Weights of a small transformer language model.
Architecture: LayerNorm before each block, learned positions, normalized queries and keys.
Training: a variant of Adam for these matrices, 482M tokens, 7348 steps.
MLP neurons of a small language model. Each row is named by its layer, matrix (up: input weights) and neuron, and shows model dimensions 304-367. Each number is 128 + 32 x the weight over its row's rms, rounded and kept within 0 to 255.
Before each neuron's rows, "fires after" lists the tokens most often just before its 100 highest values on Wikipedia text that the model never trained on.

fires after: "1", "ou", " En", " de", " E"
L11.up920 [158  99  88  95 103 131  89 125  77  95 103 166 103 167 130 142 133  78 148  95 141 139 135 203 161 122 100 123 107 153  99 188 175 159 140 107 109 144 120 120 119 125 125 136 143  97 120 118 115  96 176 108 172 107 148 161 138 135 158 111  94 163 139 121]

fires after: " P", " dep", " comp", " p", "P", " re"
L8.up360 [141 107 173 131  71 155 137 105  95 116 182 135 150  97  91 111  82 112 123  89 114  92 127 106 137 143  83 148 137  91 135 139 160 131 142 130  88 137 145 153  77 125 126  90  99 163  85 168  96 118 108 143 102 183 176 151 130 116 146  67 132 173 135  84]

fires after: " v", " p", " P", " V", " ph", " R"
L8.up1629 [ 94 143 117 120 148  99 194 185 129 135 111 140 144 159 121 169  90 125 119  74  80 150  78  96 152  40 146 184 130 128 162 150  77 128  92 130 141 129 125 151 154 133  99 130 121  81 103  69  97 104 103  97 146 157 118 117 154  89 126 126 148 160 142  65]

fires after: " J", " L", " l", "l", "od"
L8.up1010 [162 143 161 125 119  46  73 107 107 196 133 168 191 144 130 188 104  94 209  61  91  67  86 143 137 111 147 138 122 120 158 142 138 135  80 138 131 110 102 140 164 118 171  67  88 155  99  98 195 114 176 101 118 162 130 149 136  99  78 193 124 162  93 146]

fires after: " the", " (", " was", ",", " from", "s"
L8.up1339 [154 118 142 117 170 129 134  79 104 139 125 128 134 136 140 147 141 172  99 140  55 127 141 153 188  81 109 206 183 168 121 103 173 115 164 144 135 175 105 107  47  93 100 118 131 120 105 245  49 103 111 146 145 119 130 156 111 155 105 111 146 136 129  98]

fires after: " p", "P", " P", " L", "p"
L8.up1056 [ 96 142 113 101 107 110 136 155 120 168 104 167 130 145 141  99 143 125 123  85  92 125 170  40 123  65 134 170 175 148 147 143  91 136  99 120 112 177 173 143 101 142 173 113 128  85 110 127 111 101 160 137 159 177 146 151 152 145  59 166 111 133 164 116]

fires after: " V", " St", " K", " P", " L", " v"
L8.up370 [ 82 153 110  83 151 137 167 143 115 159  93 171 113 119 129 162 103 134 106  92  84  98 153 130 140  76 135 141 139 175 160 156  72 161 158 117 170 120 139 114  76 141 153 119 110 115  90 102 107 105  93 145 141 103 172 166 150 159 103  98 181 121 164  77]

fires after: "-", " (", " ", " sub", " \""
L8.up771 [ 96 124 138  17 176 147 177  55 115 115 178 129 134 141  66 151 140 209 127 156  87  68 148 155  93 111 121 162 127 127  81 131 122 142 133  73 119 108 160 151  94  80  99  82 141 204 110 161 112 128 103  85 131 113  95  56 191 109 122 107 132 133 147 122]

fires after: " ", " (", "–"
L8.up246 [ 50 137 141  81 125 132 142 123 160 147 109 139 113 141  96 141 113 170 132 157  62 123  99 123  74  96 120 150  71  69 150  76 147 125 111 147 148 175 115 154 152 125  44 113 156 126 106 133  63 122 168 146 117 178 138 161 144  96 155  96 159  80 140 101]

fires after: " a", " ", " b", " to", " m"
L10.up755 [ 93 106 165 177  95 167  90 168  93  85 109 106 124 100  81 113 187 141 127 118 144 107  77 156 145 107 162 101 113 144 143 190 188 108 136  95 149 159 112 179  75 103 101  99 142 145 137 114  63 124 124 117 147 162 111 160 147 112 141 118 154 156 115  91]

fires after: " K", "K", "y", " k", ","
L8.up664 [111 176 116 112  67 145 122 128 197 179  81 115 135 149 141 111  89 131  66 172 105 119 112 135 119 123 112 174 154 150 142  81 108 120 109 136 165 114 120 107 107 131 110 134 114 125 122 118  85 174 183 101 143 112 144 165  80 123  57 117 166 141 120  85]

fires after: " p", " P", " L", " l", " Tr", " tr"
L8.up778 [154 115  96 136 112 118  82  45 125 122 106 152 174 128  98 164  95  96 145  89 133 114 100  87 101 136 136 165  92  80 174 125 114  80 123  81 165 188 150  93  93  76 127 100  87 165 127 145  97 187 171  69 154 139 138 157 140 159  79  89  85 183 104 100]

fires after: " P", "P", " Sc", " Pl", " p", " Lab"
L8.up811 [103 114 195 164  99 146 136 104  99  87 199 123 119 143 114 122  97 119 166 109 121 180 147  65 148 161 184 170  64 155 150 152 119  97 123  78 174 170 166 128  96 128  93  60 131 131 101 156 127 178 105 134 141 162 105 136  92 163 151 108 140 120 197  37]

fires after: " P", " F", "F", " C", "P"
L8.up324 [159 147 137 159 100  98 131  71 124 129 162 142 163 133 124 176 112 110 113 125  63 113 144  50 128 164 100 128  98  95 212 143 119 109 107 124 121 188 151 102 137 124 107 130  96 116 130 160 163 185 103 164 198 161 117 127 177 141  80 140  95 120 105  54]

fires after: " (", "-", " V", " v", "ina", " \""
L10.up1732 [113 134 143 121 132 130 117 123 145 126  97 174  92 110 134 148 148 143 118  66 110 137 106  98 129 124 138 129 138 149 145 144 134 120 165  77 118 166 184 150 153 222 166  98 138  84 131 143  60 133 106 160  80  17 116 184  77  89 113 102 148 111 136  79]

fires after: "E", " E", " de", " G", " the"
L10.up1749 [142  95  68 136 125 138 123 117 102 109 119 144 144  95 106 119 121 140 148 137 132 131 160 207  81 128 137  99 112 122  83 118 182 163 193 138 103 154 144  68 124 131  63 128 152  93 105 124  78 167  85 128 125 100 157 188 171 122 107  70 144 132 100 118]

fires after: " O", " D", " N", " V", " J", " L"
L8.up910 [130 143 112 108  92 136 132 192 143 166 103 190 168 153 100 143 160 160 125  79  74 127 153 148 168 112  74 145 169 178 172 162 134  97 153  84  82  98 167 195 125 168 122 102 140 122  82 111 142 146 162  75 176 111  93 145 121 147 122 147 142 135 133 108]

fires after: ",", " K", "I", " L", "el"
L8.up1718 [ 81 144 161  86  99 143  91 139 154 112 134  98 143 130 146 161  77 128  84 145 109 123 120 162  93 124 136 137 122 156 109 161  79 170 118 111 118 120  97 180 115 130 102 157 111  99 151  63  77 120 108 109 133 121 126 123 128 118  73 145 127 164 149 107]

fires after: "==", "-", " (", " ", " and", ":"
L11.up1326 [ 98 170 105 103 151 140 148  80 163 100  96 100 158 147  96 125 151 178  93 146 100  51 115 143 114 145  97 165 175  85 101  79 166 138 108 139 143 162 116 116 145  65  97 142  99 179 131 224  94  60 124 116 108 104 106  98 180  92 133 147 130 173  84 143]

fires after: " K", " St", " P", " W", "p"
L8.up1015 [157 156 118 100 143  97 145 129 152 165 184 112 216 137 156 115 170 139 161 104  72 146 140 116 150 146  89 113 178 160  69 112 103  88  91  51 135 124 106 142 142  84 140 135 119 109  37 123 136 161 133 143 170 203 131 115 121 150 107 154 135 115  80 147]

fires after: " S", " A", " M", " B", " a"
L8.up903 [119  46 105 168 110 156 111 100 127  79 111 118 172 162  69 209  75 146 167 160 136 139 133 155 136 140 130 167 168  90 108 117 132 126 105  93  87 158 123 106 133 109 123 151 127 114  97 156  82 129 169 146 139 127 159 156 101  48 120 153 184 107 161 155]

fires after: " L", " l", ")", "L"
L8.up1617 [142 111 127 128 152 107  80 110 138 146 138 178 159 159  99 216 176 111 132 113 118 141 139 148 129 112 102 142 163 104 113 118  98 160 120 138 108 127 119 166 138 133  75  73  98 133 113  53 144 172 149 145 145 107 165 200 195 102 112 100 134 121 127  94]

fires after: " B", " G", " U", " P", " M"
L10.up623 [140  55  68 129 159 151 140  99 151 108 118 151 132 177 130 152  61 173 175 124 108 121 162  93 181 108  89 131 132 116 118 148 164 115 106  88 173 102 126 158 156 167 179 124 153  95 123 126 129  98 192  73 135 123 132 122  80  78  51 110 110  87 127 134]

fires after: " C", " B", "C", " Cl", " c"
L8.up1518 [124 111 149 144  73 114 132 138 119 147 149 156 111 136 148 108 174 142 139 121 119  97 162 122 146 149 171 138 112 108 158 125 188  60  87  87 100 144 152 121 121 160 180 108 133 145 100  94 113 130 180 123 122 108  83 129  75 197 122 172 116  61 153 110]

fires after: " S", " s", " H", " ", "S", "'"
L11.up1505 [192 128 164 115 116 109  97 108 105 140 160 154 123 134  96 106 116 100 111 148  93 145 149 182  75  66 133  91 110  92 179 143 116 107 113 154 153 136 141 124 121 131 185  88 125 152  96 166  64 109 117 158 112 100 121 125 124 102 138 122 118 148 114 110]

fires after: " S", " C", " T", " B", " A", " s"
L11.up1717 [ 91 133 133  94  79 119  76  98 130 154 138 155 191 157 134 134 125 132 178 172  42 154 148  79 196 143 219 116 189  98 181 125 188 162  65  95 101 136 169 123 108 154 175 157 140 179 129  85  55 124 153 107 121 132 113 122 139  82 220 124 118 146 230 118]

fires after: " an", "ut", "est", "it", "ult", "at"
L8.up900 [107 118 156  86 159 136 113 107  80  62 117 136 146 131 110 140 135 136 125  32  72  84 105 122  61 140  54 166 135 113 138 123 135 108 145  95 149 145 146 198 116 106 143 111 103 152 165 122  95  82  84 119 111 168 128 129 128 144 217 167 166 170  76  80]

fires after: " K", " L", " G", " J", " C"
L8.up818 [105 146 125  87 164 110 158 144 106 144 119 164 147 154 123 123  86 164 128  96  97 127 106 187 112 119  81 147 141 170 147 130 120  77 163 152  95 107 173 113 124 139  95 104 149 109  98  62 129 169 176 117 133 157  89 109 101 119 142 140  66 156 148 113]

fires after: " B", " K", " P", " V", " k", " S"
L11.up124 [130  89  95 112 130 104 146 111 117  63 137 191 205 184 158 129  96 196 135 157  91 163 185  65 142  93  88 152 189 128 157 138 121 158  81  52  76 123 111 121 113 118 175 156  96  83  94 122  76 147 150 156 132  98 136 193 130 116 104 145 133 150  77 146]

fires after: " B", " L", " Hol", " b", " l", " H"
L8.up1429 [109 141 138 116  89 158  72 127 105 109 128 140  92 142 139 153  74 122  96  61  96 143  77  98 137  73 135 136  63 135 121  97  62 155 158  91 146  93 154 144 118 115 146 128 143 147  86 136 165  84 148 155 122 128 114 146 152 114  66 148 124 122 186 132]

fires after: " ", "1", " to", ",", "–"
L11.up115 [ 63 110 125 101  28 177  88 130 141 151  66 106 137 120 104 103 103 166 147 213 134 128 124 209  99 115 157 139  92 101 182 174 150 102  71 117 122 139 157 126 115  94 135  37 161 132 153 120 115  90 172 155 114 160 165 135 136 111 132  71  97 116 113  91]

fires after: " B", " P", " p", " R", " Bl"
L8.up43 [119 186 116 135 117 103 139 137 227 131 130 187 106 123 183 122  68  88 175 184  94  72 134  84 172  95 131 148  73  34 174 147 117 126 105 113 125 150 136 104 132 152  70 119 101 105 114 132 164 113 180  99 147 171 156 158  70  99  96 111  38 169 118 152]

fires after: " U", " a", " A", " under"
L8.up667 [166 117  98 136 146 154 123  78 139  71 106 128 177 138 158 129  51 128 137 155 114 163 150 133 118 104 112 137 129 101 155 108 133 134 147  94 165 135  85 154 113 154 109 151 101  94 119 183 140 128 162  90 138  93  87  74 108 129 138  85  65 155 121  83]

fires after: " g", " s", " S", "-", "'", "is"
L10.up909 [158 126 111 100  97  64 125  84 124  92 134 162 143 137 104 147  75 155 141 138 124 128 117 112  83 104 114 116 110  77 128 165 216 137 137 159 110 190 118 125 143 119  82 103 100 121 107 139  55 108 110 149 158 104  96 114 177 134 117 123 120 103 196 130]

fires after: " the", ",", " an", " of", "The", " The"
L11.up1689 [149  87 134 119 152 165 157 133 133 182 185 139 120 137 169 118 148  92 120 154 102 154 172 128 137  80 101  90 144 115 124  97 162 101 138 141 152  87 127  88 123 124 126 160  86 139  99 181 118 161  87 154 148 188 126 104 130 160  62 118 117 122  98 110]

fires after: " b", " B", "a", " c", " a", "row"
L10.up1783 [161  76 129 149 140 139 115  98 151  88 139 156 144 174 106 172 107 138  88  80 114 103  90 107 226 103 143 125  89 155 176 150 147 101 162 114 112 140 108 110 160 134 142 111  68 171 105 177 106 104 162 171 176 154 138 136 185 118  80 100 136 120 128 155]

fires after: " H", ".", " p", " P"
L10.up941 [141 145 117 131 110  82  79 130 185 158 166 132 125 174 101 100 168 132 174 202 145  89 162 100 171 115 171  59 126 118 111 103  96 121  76 107 139 121 121 128 127 180 140 137 163 154 117 139 128 119 163   7  93 143 160 152 113 110  96  39 132  90 159 163]

fires after: ",", " B", " K", " W"
L10.up1479 [103 156  66  64  79 122 166 141 115 131 105 124  83 181 120 112  35 127 129 158 143 119 144 174  95 109 123 115 183 156 168 109 143  80 115 130 130 131 181 156 179 188 135 155  90 145 106 124  74 116 149 157 163 137 153 116 188  63  41 137 109 135 131 112]